{"d_model": 256, "n_kv_head": 1, "head_dim": 64, "d_mlp": 704, "activation": "swiglu", "positions": "rope", "rope_fraction": 1.0, "qk_norm": true, "init_std_o": 0.0, "init_std_up": 0.0269, "init_std_down": 0.0, "lr": 0.00116, "final_lr_fraction": 0.05}
MLP neurons of a small language model. Each row is named by its layer, matrix (gate and up: input weights) and neuron, and shows model dimensions 64-127. Each number is 128 + 32 x the weight over its row's rms, rounded and kept within 0 to 255. A neuron's up and down rows have the sign that makes its largest values positive.
Before each neuron's rows, "fires after" lists the tokens most often just before its 100 highest values on Wikipedia text that the model never trained on.

fires after: " |", " the"
L2.gate485 [ 96 116 160 131 142 135 103 131 104  76 104 173 118  95  57 111 171 147 160 163 152 151 107 170 137 156 134 150 138  91 127 148  93 121 151  25  83 111 127 136  97 155 130 105 129 127 134  82 149 122 136 155 147 172 130 107  89  99 172  72 110 184 118 107]
L2.up485 [123  87 168 118 146 157 170  84 148 116  72  86 118  83 110 156 123 102 148 116 139 193 117 149 116 128 165 151 125 104 122 166 164 142 179  93  89 112  89 150 186 129 116  95 108 115 100 152 123  96 159  94 190 174 169  97 125 108 153  82 126 114 174 175]

fires after: " |", " 1:", " g", " Bur"
L5.gate476 [135 146 116 116 124 126 118 162  91 148  87 157 164  57  85 118 169 124 121 182  60  88 110 181 108 143  95  86 123 103 113 153 162 102 147 112  98 109  82 127 110 171 161 120 162 101 128 150 156 124 164 171 117 127 145  74 131 162 151 151 128 130 111 185]
L5.up476 [117 132 103 127 112  51  95 126 105 151 110 136 124 144  97 172 137 113 127 146 118 129 119 148 116 149 120 140  99  86  95 160 124 162 151  77 144 162 206 107 145 115 224 124 113 146 115 104 159 164 133 163 158 166 115 151 100 107 128 144 102  95 106 130]

fires after: "\n", " the"
L2.gate617 [156 115 161 157 143 183 132 167 215  54 156  91 153  49  84 195 146  77 117 120 149 100 184 161 105 163  97  98 137 156 166 122 119 118 107  69 134 112 154 141 131 119 151  83 183 148 119  52 120 195 158 126 123 134 189 118 147 148 207  84 104 134 115 124]
L2.up617 [117  71  79 137 144 193  93 114 184  95 104  89 113 116 128 109 129  67  76 102 118 107 145 122 122 118 119 121 119 136 127 139  88 117 104 102 108 101 157 140 120  84 128  96 127 132  98  90 106 183 196 161 118 147 121 170 141  68 173  57 103 140 104 136]

fires after: "\n", " =", "dale", " |"
L2.gate38 [139 116 159 143 109 143  40 133 208  29 140 147 185  96 110 112 209  90  98  71 190 123  86 110  90  98 107 150 141 193 130 139 134 127 160  72  85 100 166 118 153 138 102 101  62 133 130  75 109  97 157 104 126 158 133  75 160 174 134 125  96 106 104  93]
L2.up38 [ 90 128 137 136  70 150 145 162  92  90  85 103 109 105 138 136 131 116  99 148 197  98 174 118 124 139 125 146 150 188 184 155 128  77 149 159  81 103 102 126 145 147 165 118 159 137  91 106 173 148 177 105 107 169  49 113 153 126 102 122  86 142 119 106]

fires after: "\n", " |", "-", " the", " °C"
L2.gate255 [157 151 168 183 162 127 198 112 117 138 113 104  88 116 112 115 244 106 154 161 190 117 139 123 122 115 129  99 153 138 190 109 133 131 126 181 141 118 158 140 134 115  80  90 112 154 173 114 116 109  86  70 168 141 128 109 173 145 159 158  87 136 177 158]
L2.up255 [126 137 137 107  99  92 142 115 133 104 170 164 131 167 174 120 143 142 102 118 123 106 181 102  79 151  96 144 123 124 137 151 166 140  82 170 144 123 118 172  73 150 151 165 102 106 122 102 114 112 103 104 171 189 114 141  93 171  83 155 151 131 198 101]

fires after: "\n", " =", " politician"
L2.gate615 [172 135 123  98 149 158 135 100 132 119 142 154 117 103  74 116 125 138  99 130 181 142 117 121 115  98 132 110 100 147 155 120 177  87 123 187 103 160 123 168 123  61  97 176 148  91 108  58 109 193 111  72 144 184 112  78 125 129 101 158  96 134 164 116]
L2.up615 [173 119  61 101 166  99 139  76  85 110 129 134  92 136 104  86  62 111 105  99 112 130 141 128 103 118 153 116  60  89 152 108 155 144  83 159 103 134 158 154 112 125 116 153 124  85 141  73 104 115 117 112 194 153  78 144 123 100  52 121  90 112 191 119]

fires after: "\n"
L2.gate658 [167 149 173  95  79 126  92 164 133 103 133 183 117  79  71 181 124 117 144 142 148  65 177 103 124 100  60 120 127 105 147 182 127  47  73 123  96 128 126 171 105  62 169  87 178 118 139 100 161  91 144 166 144 108  94  56 180 131  95 141 158 181  97 138]
L2.up658 [153 141 156  56 129 143 113 167 123  91 134 157 173 185 118 182 125 126 151 107  99  95 152  98 105  73 102 152 127  98 121 120 138  74  70 107  63 113 130 136 116  48  99 133 143  70 178  83 123  66 154 152 158 152  80 147 144 149  66 113 128 146  96 124]

fires after: "\n", ".", ")."
L2.gate265 [190 122 167 179 120 120 101 100 136  89 171 130 152  93 123 115 161 119 180 149 161 105 133  76  74 127  83 130 170 152 111 220 176  71  60 126 125  91 109 127 105 111 106 126 105 169 103 148 113 207 144 134 125 156 116 106 190 137 111 141  76 137 133 130]
L2.up265 [134 110 112 136 143 108 143 132 121  78 125 140 106 142 106 109 138 104 136  99 111 114  53 106  98 160 103 126 144 106  91 133 142 143  57 166 143 122 155  72 134 127 137  99  88 128 127 159 105  59 119 149 179 149  87 139 161  73 116  96 177  85 129 180]

fires after: "\n"
L2.gate500 [ 99 138 120 141 146 135 110 179 166 140  75 147 132 143 132 133 160 156  98  84 166 120 104 118 105 121  95 127 169 118 104 149 109 102 112 124 155  66 163 156  88 111 128  74 146 115 118 114 124 142 124 110 147 182 143 126 137 126 137  92  93 136 139 169]
L2.up500 [141 142  83 154 106 124 113 160 110 146  83 148  68 124 138 139 147 120  96 105 144 147 127  84 149  62 158 143 119 151 153 160  94 117 142 197 121  70 186 153 154 120  87 133 132 161 150  90 111  70 115  83 108 164 109 141 129 129  98  90 139 133 143  91]

fires after: " |", "|", " in"
L2.gate382 [181  78 124 139 128 155 127 107 186 102 104 131 164  89 133  59 154  97 151  99 151 143 117 111 115 157  63 166 123 153 111 107 135 123 171  91 163  80  80 153 198 140 113 179  88 166 105 133  92 120  96 131 206  90 133 115 144 121 161  86 157 144 124 109]
L2.up382 [203 102 148 122 115 105  77 108 171 127 110 138 133  98 109  85 159  96 184 124 143 120  70 104 108 153  71 122 123 152 129 127  88  83 155  97 195  31 104 130 192 149 160 174 127 156 134 150 112 148 140 134 185  93 143 141 170 129 124  58 159 138 146 146]

fires after: "\n"
L2.gate198 [124 164 130 160  67 112 103  75 123 132 186 107 106 101 117 130 136 121 105 198 163 116 139 101  73  58 153 125 125 108 134 165 129  90 129 206  89  80 149 144 123 100 107 158 112 129 121 136  65 112 168 101 151 119 108 150 132  91  80 152 107 136 123 137]
L2.up198 [167 157 176 108 132  81 124 102 105 109 197 129 153 117  90 118  91 167 112 114 161 159 109 153  96 164 112 172 147 135 100  98 109 106 163  96 134 191 108  72  90  69 132 131 115 169  65 162 152 159 149 165 113 161 147 101 106 104 106 149 141  72 119 141]

fires after: " 1", " 3", " 2", " 0", ";", " 4"
L2.gate383 [111  80 126  95  94 181 127 160 101 159  75 182 161 125 148 180 132 135  95 177  89 127 120 164 125 170 144  82 127 131 165  90  77 137 143 133 124 149 172 131 143 140 165 140 193  94 140 115 127 120 128 151  59 169 127 169 121 114 144  95 123 152 151 141]
L2.up383 [ 88 122 100 108 137 112 115 105 158 106 124 109 143 116 217  71  77 112  98  67 122 110 107  84 136 163 136 167 149  80 149  99 146 184 124 142 148 124  98 140 144 149 160 123  78 174 203 116 153 117 111 140 232 148  78 168 151 101 134 151 167 166 159 168]

fires after: "\n"
L5.gate471 [144  83 156 132 102 135  98 130 152 110 153 149 154 124 171 127 127 127 129 146 144 136 146  65 125 140  61 166 106 152 149 153  56  97 108 133 138  95 125 107 179 148 146  97 114 177 157 102 134 160 141 108 127 100 124  82 195 192 134 137 169 207  94 117]
L5.up471 [167 114  62 191 134 132 146  49 190 148 158 127 116 117 130 125 111 141 194 153 144 122 137  98 116 170  84 190 126 169 159 125  85 180 136 147 158 194 104  88 123 127 107 127 133 149 141  58 143  90 137 105 130 157 108 152 140 132 111 150 151 106 104 128]

fires after: " |", " 1:", "G", "re", " "
L5.gate627 [184 111 144 182 175  74 168 187 163  86 121 145  61  87 145 118 131  59 108 143 146 141  18 118 205 152 144 110 120 150 122 131 159  94 167 106 131  53 121 140 119  99 113 109 126 134 109 138 115 118  97 144 114 134 118 122 110 110 138 128  97 126 119 174]
L5.up627 [ 97 161  99 109 116 170 137 128 140 118 157  93 123 132  54 138 147 188 136 103  74  79 135 108 129 132 110 139  88 122 100 113  60  93 178 140 181 113 119 123  94 147 106 134 131 147 115 203  43  95 152  83 144  82 164 152 127 109 180 152  94 109 144 165]

fires after: "\n", " Indiana", " who"
L2.gate341 [128 163 182 124 125 147 134 120 155 140 210 113 107 113 184 113 181 123 100  82 194 106 100 131 105  45 164 121 203 146 129 121 154  97 134 101 114  82 106 131 119  94 133 101  74 157  58 143 117 101 120  66 151  89 107  85 175  69 129 126 129 159 104 164]
L2.up341 [106 155  84 149 157 150  91 118 143 119 188 107 107 216 115 139 118 125  74 147 109 126 121  47 130 108 182 131  90 166 101  94 124 114 160 150 129 115 122 145  96  93 164 140 127  94 121  30 131 206 112 129 179 133 137 122 147 154 154 163  66 137 230 138]

fires after: "\n", "P", ")"
L2.gate50 [106 120 191 101  75 140 139 123 116 128 101 109 115 104  89 137  86 121  76  98 183  96 112 130  93 163 138 143 124 125 108 140 102 123 169 118 113  90 133  81 115 118 140 149  59 100  85 106 146 105 142 145 164 133 191 152  61 116 118  90 162  75 144 128]
L2.up50 [ 67 128 219 110 107 129 101 169 149 115 117 124 113 114  60 168 148 114  77  74 166 105  90 114 142 120 112 153 161 177 104 118 128  93 137 108 135 136 115  65 142 185 105 118 111 151  71 156 145 146 133 165  64 144 123 135 110 119 120 133 197 139 112 106]

fires after: "\n", " Kelly"
L2.gate214 [134 172 106 155 112 106 143  83 163 118 164  93 150 129 163 103 150 197 161  66 159 119 129 132 115 124 164 166 156 146 159 127 143  62 153 119 133 104  77  92 107 129  89  65 103 156  55 107 113 115 108 100 146 144 149 139  80 172 171 134 104  59 148  76]
L2.up214 [114 132 104 111  62  85 108  79 158 134 115  94 151 152 116  60 109 126 139 160 129 173 157 142 111 146 122 149  88 114 166 142 148 124 164 124 121  89  79  97 114 152 125  41 123 102  94  72 116  97 118 152 178 159 137 138 157 139 141 115 102  69 106  78]

fires after: " ", " —;", " |", " who"
L2.gate204 [112 150 187 121  92 140  94 152 123  42 144 144 127  57 135  83 134 104 134 114 210 106 113 117 146 139 124 161 137 169 163 102 122  91 185 117 118 122 121 105 117 147 145  74 131 151 126 181 139  56 142 146 170 152  93 131 113 136 124 133 100 127 154 124]
L2.up204 [140 124 117 110 116 151  67 155 137 134 129 165 227 149 124 121 151 108 128 149 120 169 101 129 124  95 140 150 113 195 145  89 157 165  92  53 109  63  96 146 174  97 110 146 147 178 121  89 175 144  60  70 104  87 197 135 121 131 175  96  81 162 159 115]

fires after: " |", ".2)", " (°F)", ".0)", " ("
L2.gate272 [116 198 115 139 108  80 141  90  98 170 175 114 192 103 170  71 135 118 103 147 151 113 103 156 116 108 155 123 126 189 134 152 120 106 153  98 139 150 185  81 103 130 142 165  94 122  79 196 105 116 103 113 144 135 140 111 152 104 150 159  82  87 143 144]
L2.up272 [ 62  93 112  50  97  90 160 185 118 121 107 140  93 100 121 149 133 115 165 146 141 139  95 183 185 172 148 136 151 145 131  59  97 150 110 117 111 160 127 119 145 207  76  61 142 129 158 176 135 168 128 135 107 149 114 135  93 144 155 120 123  90 120 169]

fires after: "\n", " ="
L2.gate491 [ 52  65  75 102 124 139 122 165 158 110 101  95 128 147 137 183 116 100 105  95 109 116  60 137 132 105 141 125 101 194 135  96 122 125  90 129 125 146 163 129 125 150  87 159 155  48 156  84 124 136  86 155 128  97 129 169  79 136 133 119 169 129 137  96]
L2.up491 [108 101 139 144 151 145 103  45 153 153 190 106  67 169 167 142 102 199  75 136  83 116 146  46 126  99 118 153  74  91 127 114 142 149 144 127 139 103  92 102 131 129 168 158  90 106  69  57 117 174 158 113  96 157 158 115 124 170  87  78 104 111 209 140]

fires after: "\n", "."
L2.gate410 [166 136 180 145 124 112 104  88 108 125 185 120 124 155 115 114 122 138 151  96 164 119 122 126  87 145 104 135 123 155 173 153 159  78  61 183 212  59  93 114 146  97 127 106 112 136 118 110 138 159 184  96 149 109 194  82 169 174 121 171 100 150 110 171]
L2.up410 [144 152 106 133  45 105  79  80 108 179 123  81  88 151  67  84  64 102 141 127 118 148 152  81  84 140 130 195 109 108 178 155 129 132 102 153 164  59  73  93 192 106 153  89  78  95 118  67 137 138 138 115 145 152 127 114 127 181  91 126 107 131 112 164]

fires after: " ", " 0", ".0"
L2.gate23 [139 162 188 100 149 125 109 155 137 117 101 149 137 118 129  79 201 126 144  86  84 103 111 148 134 173  99 151 163 170 147 123 113  97 150 129 133  95 119 159 110 158 156 133 128 166 141 146 107 154 113 120 105 204 133 127 109 159 151 117 116 146 161  80]
L2.up23 [ 91 126 129 126 114 179  74 176 162 130  59 120 131  84 141 146 161 117 121 129 118 144 107 193 156 162 139 179 131 153 131  89 111 104 118 125 144  81 108 127 160 133 137  95 166 129 132 203 144  97 125 123 117 136 135 141  88 160 157  66 140 106 119  99]

fires after: " |"
L2.gate441 [ 82 135  83 132 129 110 123  93  68 131 194 101 187 110 126 126 119 128  94 114 152 153  78 128 131 138 121 125  90 127 126  90 119 139 202 125 150 118 104 198  95 126 106  72 129 103 120 101 144 132 111  72 116 192 188 147 187 120 187  70 113 140 181 174]
L2.up441 [155 212 133  91 116  65 106 160  70 156  54 112 190 134 195  86 111 126 105 145 121 154 107 106 138 160 156 130 130 146 142 127  90 115 158  99 131  90 105 158 138 172 111  88 101 158  75 162 143 148 158 134  82 166 156 172 145 106 134  92 104 166 163 103]

fires after: " |", " the", "|---|---|---|---|---|---|", "|---|---|---|---|---|", "|---|---|---|---|"
L5.gate309 [139 199 155 141  74 108 118 106 210 128  91  89 111  97 101 122 127  99 143 128 108 118 105 137 131 133  90 112 135 100 111 129 157 180 131 178 137 165 138 106 126  85 140  77 126 140 114 133 103 121 149 133 131  85 108 141  75 119 104 181 160 138 137 114]
L5.up309 [132 174  76 162 114 132 133 114 107 151 135 127 124 137 117 132 180 190 132  83 151 168 141 135 166 110 134 108 113 120 121 147 167 114 179  53  80 128 129 140 116 219 112 140  88 161 156 118 118 141 127 164 129 153 112 134 129 138 100 105  97 157 115 101]

fires after: " the", "'s", " his", " its", " an", " |"
L5.gate539 [140 150  72 148 102 155  44 135 140 153 146 133 107 103  96 148 164 135 112 156 168 129 116 130 123 100 101 149 150 114 159 204 114 101 110 179 145 117 140 117 147 155 120 122 129 197 109 147 130 142 213  92 106 116 108  96 117 117 163 134 135  83 144 171]
L5.up539 [117 138 118 125 185  91 152 133 180 104 120 182 102  94 159 178 128  82 191 108 169 162 149 137  83  90 151 130  65 119 138 105 160 189 121 149 136 152 106 133  66  92 187  94 139 133 103 149 180 119 102 112 151 125  88 122 150  58 146 152 138 205 126 123]

fires after: "\n"
L5.gate159 [141  65 161 174 195 169  94 110 172 157 130 139 172 143 107 113 185 145 143 120 137 107 128 151 122 126  44 104 114 137  96 143 137  92 105 113 140 153  99 153  92 132 139 123 140 146  80 124 174 129 126  77 119  97 137  77 222 120 144 103 117 117 125 124]
L5.up159 [131 105 121 134 142 133 114 199 164 125 129 144 179 140 160  94 139 144 147  76 145 132 109 143  90 113 100 141 108 138 141 111  71 144 105 154 122 186 109 157  77 128 141 147 124 107 117 112  77 190 157 117 164  42 119 105 205 130 132 139 164 168 116 111]

fires after: "\n", " one", "AF", " inter", " C"
L5.gate106 [114  42 129 191 149 116 168  97 172 162 148 126 148 152 158 182 129 190 103  87 160 171 171  71 159 108 126 144  89 145  93 129  52 108  56 198 125 153 113 132 128 126  72 206 105 157 137 109 109 145 140 129 136  95 124 120 116 126  98 177  89 155 121 163]
L5.up106 [157 116 134 128  93  87  71  77 111 124 185 128 103 159 113 139 154 124 161 106 139 161 151 157 161 112 158 170 120  85  98 154 154 129 121 120 123 123 122  98 131 120 136 134 109 120  83  83 117 168 167 141 122 113 118 119  83  97 156  78 109 115  99 206]

fires after: "\n"
L5.gate349 [163 141 119 138  92 151 108  82 213 160 180  97 108 118 156  99 162 116 123 149 156 107 103  36  86 105  42 182 180 102 124 144 126 163 133 132  75  96 143 119 122 157 169 159  91 121 126 107  58 147 163  75 151 127 120  74 156 126  99 111 110 137 158 108]
L5.up349 [136 131 160 141  86  98  82 136 109 196 144 133 126 173 106  98  96  95 174 101 116 172 156  84 147 142 129 179 118 113 140 102 115 135 150 153 185 116  90  92 169  30 154  91 101 115 173  51 144 127 165 147 182 137 148 136  55 117 130 170 192 157 114 146]

fires after: " 1", " 0", " 2", " 3", " 6", " 4"
L5.gate626 [125 105  89 136 132 157 139  83 150 104 130 161 141 118 106 103 113  75 168 186 134 106 158 114 157 178 125  96 116 146  84 142 141 105 116 127 132  74 147 170 114  90 147 154 160 166 143 136 139  97 137 195 117 122 166  85 175 164 110 160 199 129 107 140]
L5.up626 [101 129 104 175 182 120 124 122 194 129 138  95 184 102 138 120 161  57  88 102 178 109 151 110 182 152 107  88 113 124 135 125 147 100 120 138 134 118 191 108 100 111 114 130 148 167 143 137 142 131 137 114 179 111 112 143 190 173 100  84 106 172 106 109]

fires after: "\n", " |", "|"
L5.gate379 [ 54 118 119 129 151 125 115 149  78  77 101 118 183 126 217  81 178 119 103  87 195 160 141 139 102 164  79 132 149 164 143 116 114 126 153  74 101  87 146 110 133 110  81  42 124 156  99 145 160 142 141  63 144 120 200  88 100 118 151  82 146 158 155 121]
L5.up379 [140 171  87 159 159  96  93 108 103 154 124  99 164 194 133 147 137  67 180 131 166 136 107 191 149 150 156 131 120 118 151 129 101  74 183 148 146 144 107 146 111 104 207  81 141  79 108  63 115 121 154 151 183  41 116 109 144 117  98 103 163 135  96 131]

fires after: "\n", " "
L2.gate486 [140 152 165 183 150 112 127 179 132  89 141 133 151 114  97 128 226 116 126 131  83 124 156  90 182 100 135  86 142 139 148 101 119 129 115 178 125 169 133 159 148 154 154  78  76 171 148 136 145 131  59  88 155 130 120 129 133 206 187 150 143 155 163 148]
L2.up486 [124 140 161 131 162 202  93 118 116 137 172 100 134 174 195 123 147 173  85 127 114 125 186  79 133 123 144 170  96 137 179 127  96 126 133 104  97 147 103 193 110 157 129 181 174 130 135 131 147 163 125  70  97 127 128 157 126 175 161 162 146 171 174 108]

fires after: "\n", "|"
L5.gate191 [167 152 168 167 163 134 129 138 214 148 122  88  94 126 114 121 134 126 135 194  82  77 158  84 198 102  88  93 122  91 105  86  90 117  63 131 144 129 131 121 145 121 126 123 167 107 151 128 129 171 178  50 163 133 171 116 204 120 172 108 125 152 145 147]
L5.up191 [102 134 201 130 151 168 109 129 143 140 184 116  80 135  78 132 126 134 141 168  67 142 124 141 120 130 101 156 161 130 127 117 124 144 121 172 157 168 113  96 105 116 115 107 133  96  97 126  87 149 165  77 187 123 203  89 154 143  68 132 134 100 102 118]

fires after: "\n"
L2.gate314 [101 151 116 168 131 106  77 118 151 105  92 113 174 118 102 149  96 136  69 148 105 118 166  84  99  96 164 137 116 114 136 129 155 123 116 132 131 104  49 123 131  91  92  85 112  92 147 102 151 141  99 106 148 111 181  75 105 122 148 122 160  88 118 149]
L2.up314 [125 171 129 135  79  60  76  72 153 124 154 106 137 167  92 130  95 163 119 128 108 133 177 144  69 102 114 145 129  87 158 162 130 103 189 117  98 103 107 111 142  67 119 105 114 144  91 120 127 154 212  86 168 111 213  72 134 165 105  88 139 144 100 160]

fires after: " |"
L5.gate204 [131 148  76 148 144  93  81  85 129 127 121 106 100  75 167 148 184  62 129 168 116 124  99 100 133 106 112 125 132  59 160 134 141 162 143 111 160 141  54 178 155 124 110  58 134 151 128 137 117 160 105 130 112 174 124 110  93 175 103  78 101  68 172 141]
L5.up204 [129 125 151 157 132 127 130 140 139 154 165 128 148 119 119  89 100 118 119 121 127 121 104 129 159 152 185 106  99 123 173 110 188 165 192  50 138 172 135  98 192 126  57 145 172  73 114 141 146 134 154 123 111 122 135 151 215 136 106 140 104 139  93 135]

fires after: "\n"
L5.gate483 [156 114 167 187 134 137 136 157 188 132 140  87 170 148 127 123 143 206 117  80 159  84 118  66 136 105  54 117 137 130 161 171 129  88  71 111 147  91  93 129 142 110 111  97 116 168  78 115  64 123 175 117 165 123 119  87 170 105  89 135 108 150 130 102]
L5.up483 [155 108  97 109 137  76 121 145 100 183 173 123 105 162 105 115  99 145 115 131 113 127 140 101  95 127  91 192 112  91  94 175 138 110  99 110 159 127  86 174 163 127 200 139  82  98 135  71 118 145 140 135  24 155 118 117 119 110  94 124  90 161 132 134]

fires after: " |", " United", "|"
L5.gate75 [123 184  94 162 127 138 119  99 120  86 142 121 111 136 131 107 207 120 115 133 171  93  50 118 134 153  91  82 159 206 175 133  95 118 112 112 116 106 123  51 149 142 160  97  76 114  57 129  86 119  79 134 113 139 195 106 128 191  85  99  91 153 119 105]
L5.up75 [122 134 148 112 202 124 147  74 167  74 149 146 156  83 136  74 135  62 165 127 142 138 127 109 116 179 167 107 147 144 223  96 177 181 124 147 145 135  74  94 190 152 101  63 126 143 132  95 160  98 168 125 146 196 120  91 174 117 128 113 192 166  91  81]

fires after: "\n", " (°F)"
L2.gate145 [128 158 181 135 131 116  94 110 140 133 155 145 134 143 116  91 148 105 138 109 122 145 109 118 100  72 102 102 122 171 173 131 170  88  96 179  92  81  97 134 145 108 117 112  49 123 103 166 131 126 140  63 169  95 141 119 144 146  74 158  45 121 133 140]
L2.up145 [171 118 120 125 125 132 128 107  69 168 196  86 141  99 133  86 119 157 103 190 142 135  95 154 133  99 102  89 140 114 125 154 128  76 143 143  63  95 162 109 177 125  94 114 128 129  77 130 168 141 178 150  27 165  90 135 147 180 118 110  53  85  88 114]

fires after: " |", " —;", "ch"
L2.gate687 [108 144 183 141 110  97  68 132 156  87 128 127 130  77 154 124 152 156 150  87 157  89 104 116 101 140 128 142 153 137 130 158 178 112 101  72 178 102 108 138 159 106  91 123 161 125  67 136 134 106 118 136 116 124  73 143 160 149 143 117 139 127 104  96]
L2.up687 [115 123 117 124 124 112 124 120 185 100  75 126 147 116 175  79 114 146 159 110 143  97 107 169 105 147 136 114 100  98 146 122 172  95 102 148 149  75  91  98 180  91 132 133  72  73  70 107 115  87 129 128 179  88  34 151 165 120 138  66 151 108  95 126]

fires after: "dale", " 0–0", " 1–0", " 2–2", "ğ", " 2–0"
L2.gate84 [109 136 178 122 118 151 105 135 134 103 157 125 205  68 139 164 161 145 144  83 204 143 141 134 143 122 101 131 197 167 141 124 140  55 167 125 105  96 139 133 128 121 116 108 132 142 106 125 153 165  94 108 119 127 166 127  95 117 149 107 194 177 150 109]
L2.up84 [ 51 118 180  61 159 154 106 124 129 145 148 133 205 134 180 129 151  86 120 145 140 139 111 117 165 139 135 160 144 114 130 123 111 124 149 210 130 120  66 132  90 157  96 156 116 124 101 197 145 139 146 124  75  85  79 104 115 150 139  47 187 169 201 122]

fires after: " |", " 1:", " (", " (−"
L5.gate264 [165 109  99 146 131  71 159 182 172 157 102 106 110  91 109  74 209  95 151 147 141 143 108 153 172 134 153 110 119 133 106 115 153 130 140  90 166 107  93 148 154 154 114 123 170 185  98 155 149 180 123 122 155 107  93  92 104 125 142  97  88 118  85 171]
L5.up264 [144 161  69 144 127  82 171 164 128 181  93 183  99  99  67  98 144 113 190 129 119 150 121 123 139 126 161 111 145 100 155 142 164  61 108  97 198  92 113 185 137 145 114 178 174 107 100 150 123  89  98 138 113 104  60 126  94  96 163 124 125 141 123 150]

fires after: " 0–0", " in", " 1–0", " 3–0", " 2–2", " 2–1"
L5.gate275 [101 158 121  98 148 137 124 152  85 117 133  93 134 116 122 141 120 165 183 130 169 152  72 105 107 137 153 144 172 164 191 113 167 115 154 149 116  70 121 138  96 144 143 113 125 158 119 106 164  87 132  90 179 138  96 115 125 133 122 120  73 147 127 178]
L5.up275 [103 144  95 143 125 201 144 179  91 205 128 163 142 119  91  92 102 117 145  97 128 132 151 117 114 120 105 102 155 159 155 101 139  82  91 116 101 110 129 133  80 203 148 113 172 101 118 185 133 135 100 139 166 152 118 160 140 118 136 100 180 123 129 190]

fires after: " |", "|"
L2.gate478 [129 104 171  83 110 143  99 110 158 104 121 150 134  68 153 124 197 112 167 119 150 139 102 142  57 168 122 167 158 159 133 153 115 105 177  83 133 108  90 161 127 121 142 152 126 112  59 104 140 188 150 121 101 143 120 131 177 132 118 129 148 144  88 128]
L2.up478 [ 92 121 129 160 161 111  95  93 134  86 130 158 163 154 150 100 137  97 138  62 176 172  63 121 106 157 152 132  93 208 130 130 113 131 101 113 166 118 196 110 107 130 148  75  94 137 112  93 131 157 106 135 154 135 162 109 107 178 132  83  67 138 148 155]

fires after: " |", " the"
L2.gate430 [153 115 111 137 163 105 148 183 125 107 130 137  91 135 159 145 152 101 121  91 133 121 185 126 128 117 109  39 130 122 138 101 153 157  83 179 150  76 146 129 161 104  83  91 129 159 116 175 156 154 113  29 146 126 110 103  81 132 113  94 132  62 123 113]
L2.up430 [211 156  87 129 124 132 132  93 104 181 127 175 100 106 121 117 111 123 126 105 116 127 210 123  72 104 158  96 115  99 120  97  96 151 141 189 122  85  61  98 173  78 146 103  76 161 126 144 155 173 105  96 124  95 134 123 123 102 133 153 145  90 142 140]

fires after: " |", " ", " on", " /", " of", " No."
L2.gate106 [126 127 186  98  71 126 124 139 181  96 140 146 105  78 130 131 160  94 207 122  97  67  79 128 121 170 123 132 150 156 109 127 128 166 116 109 146  93  80 127 127 158 116  72  86 124 123 178 117 204 125  97 120 106 120 154 161 104 114 124 143 162  88 130]
L2.up106 [158 185 178  89 150 111  91 145 130 109 179 145 149 119 108 145 119 107 182  93 157 139 112  97 145  82  88 172 135 169 135  82 138 125 160 115 146 110  91  84 109 164 123 138  63 127 180 107 141 126  87  95  84 126 134 180 154 147 132 138 152 120 170  84]

fires after: " "
L2.gate117 [154 139 169 157 143 175 177 148 141 138 144 153 147 149 115 162 156  83 176 119 130  82 196 166 130 152 100  98 111 105 149 113 169 112  33 115 172 120  81 186 165 109 115  55 123 122 103 164 133 149 145 144 147 100 104 142 126 138 127 132 169 118 141 119]
L2.up117 [166 124 121 110  86 141 105 149  93 161 169 104 119 189 102 150 122  92 124 142  81 118 182 168 199 118 131  63  93 129 146  85 106 117 167 146 119 125 140 144 144 168 137  86 151 103 119 109 178 171  93 114 169 151 118 153 125 159  77 169 176  90 148  95]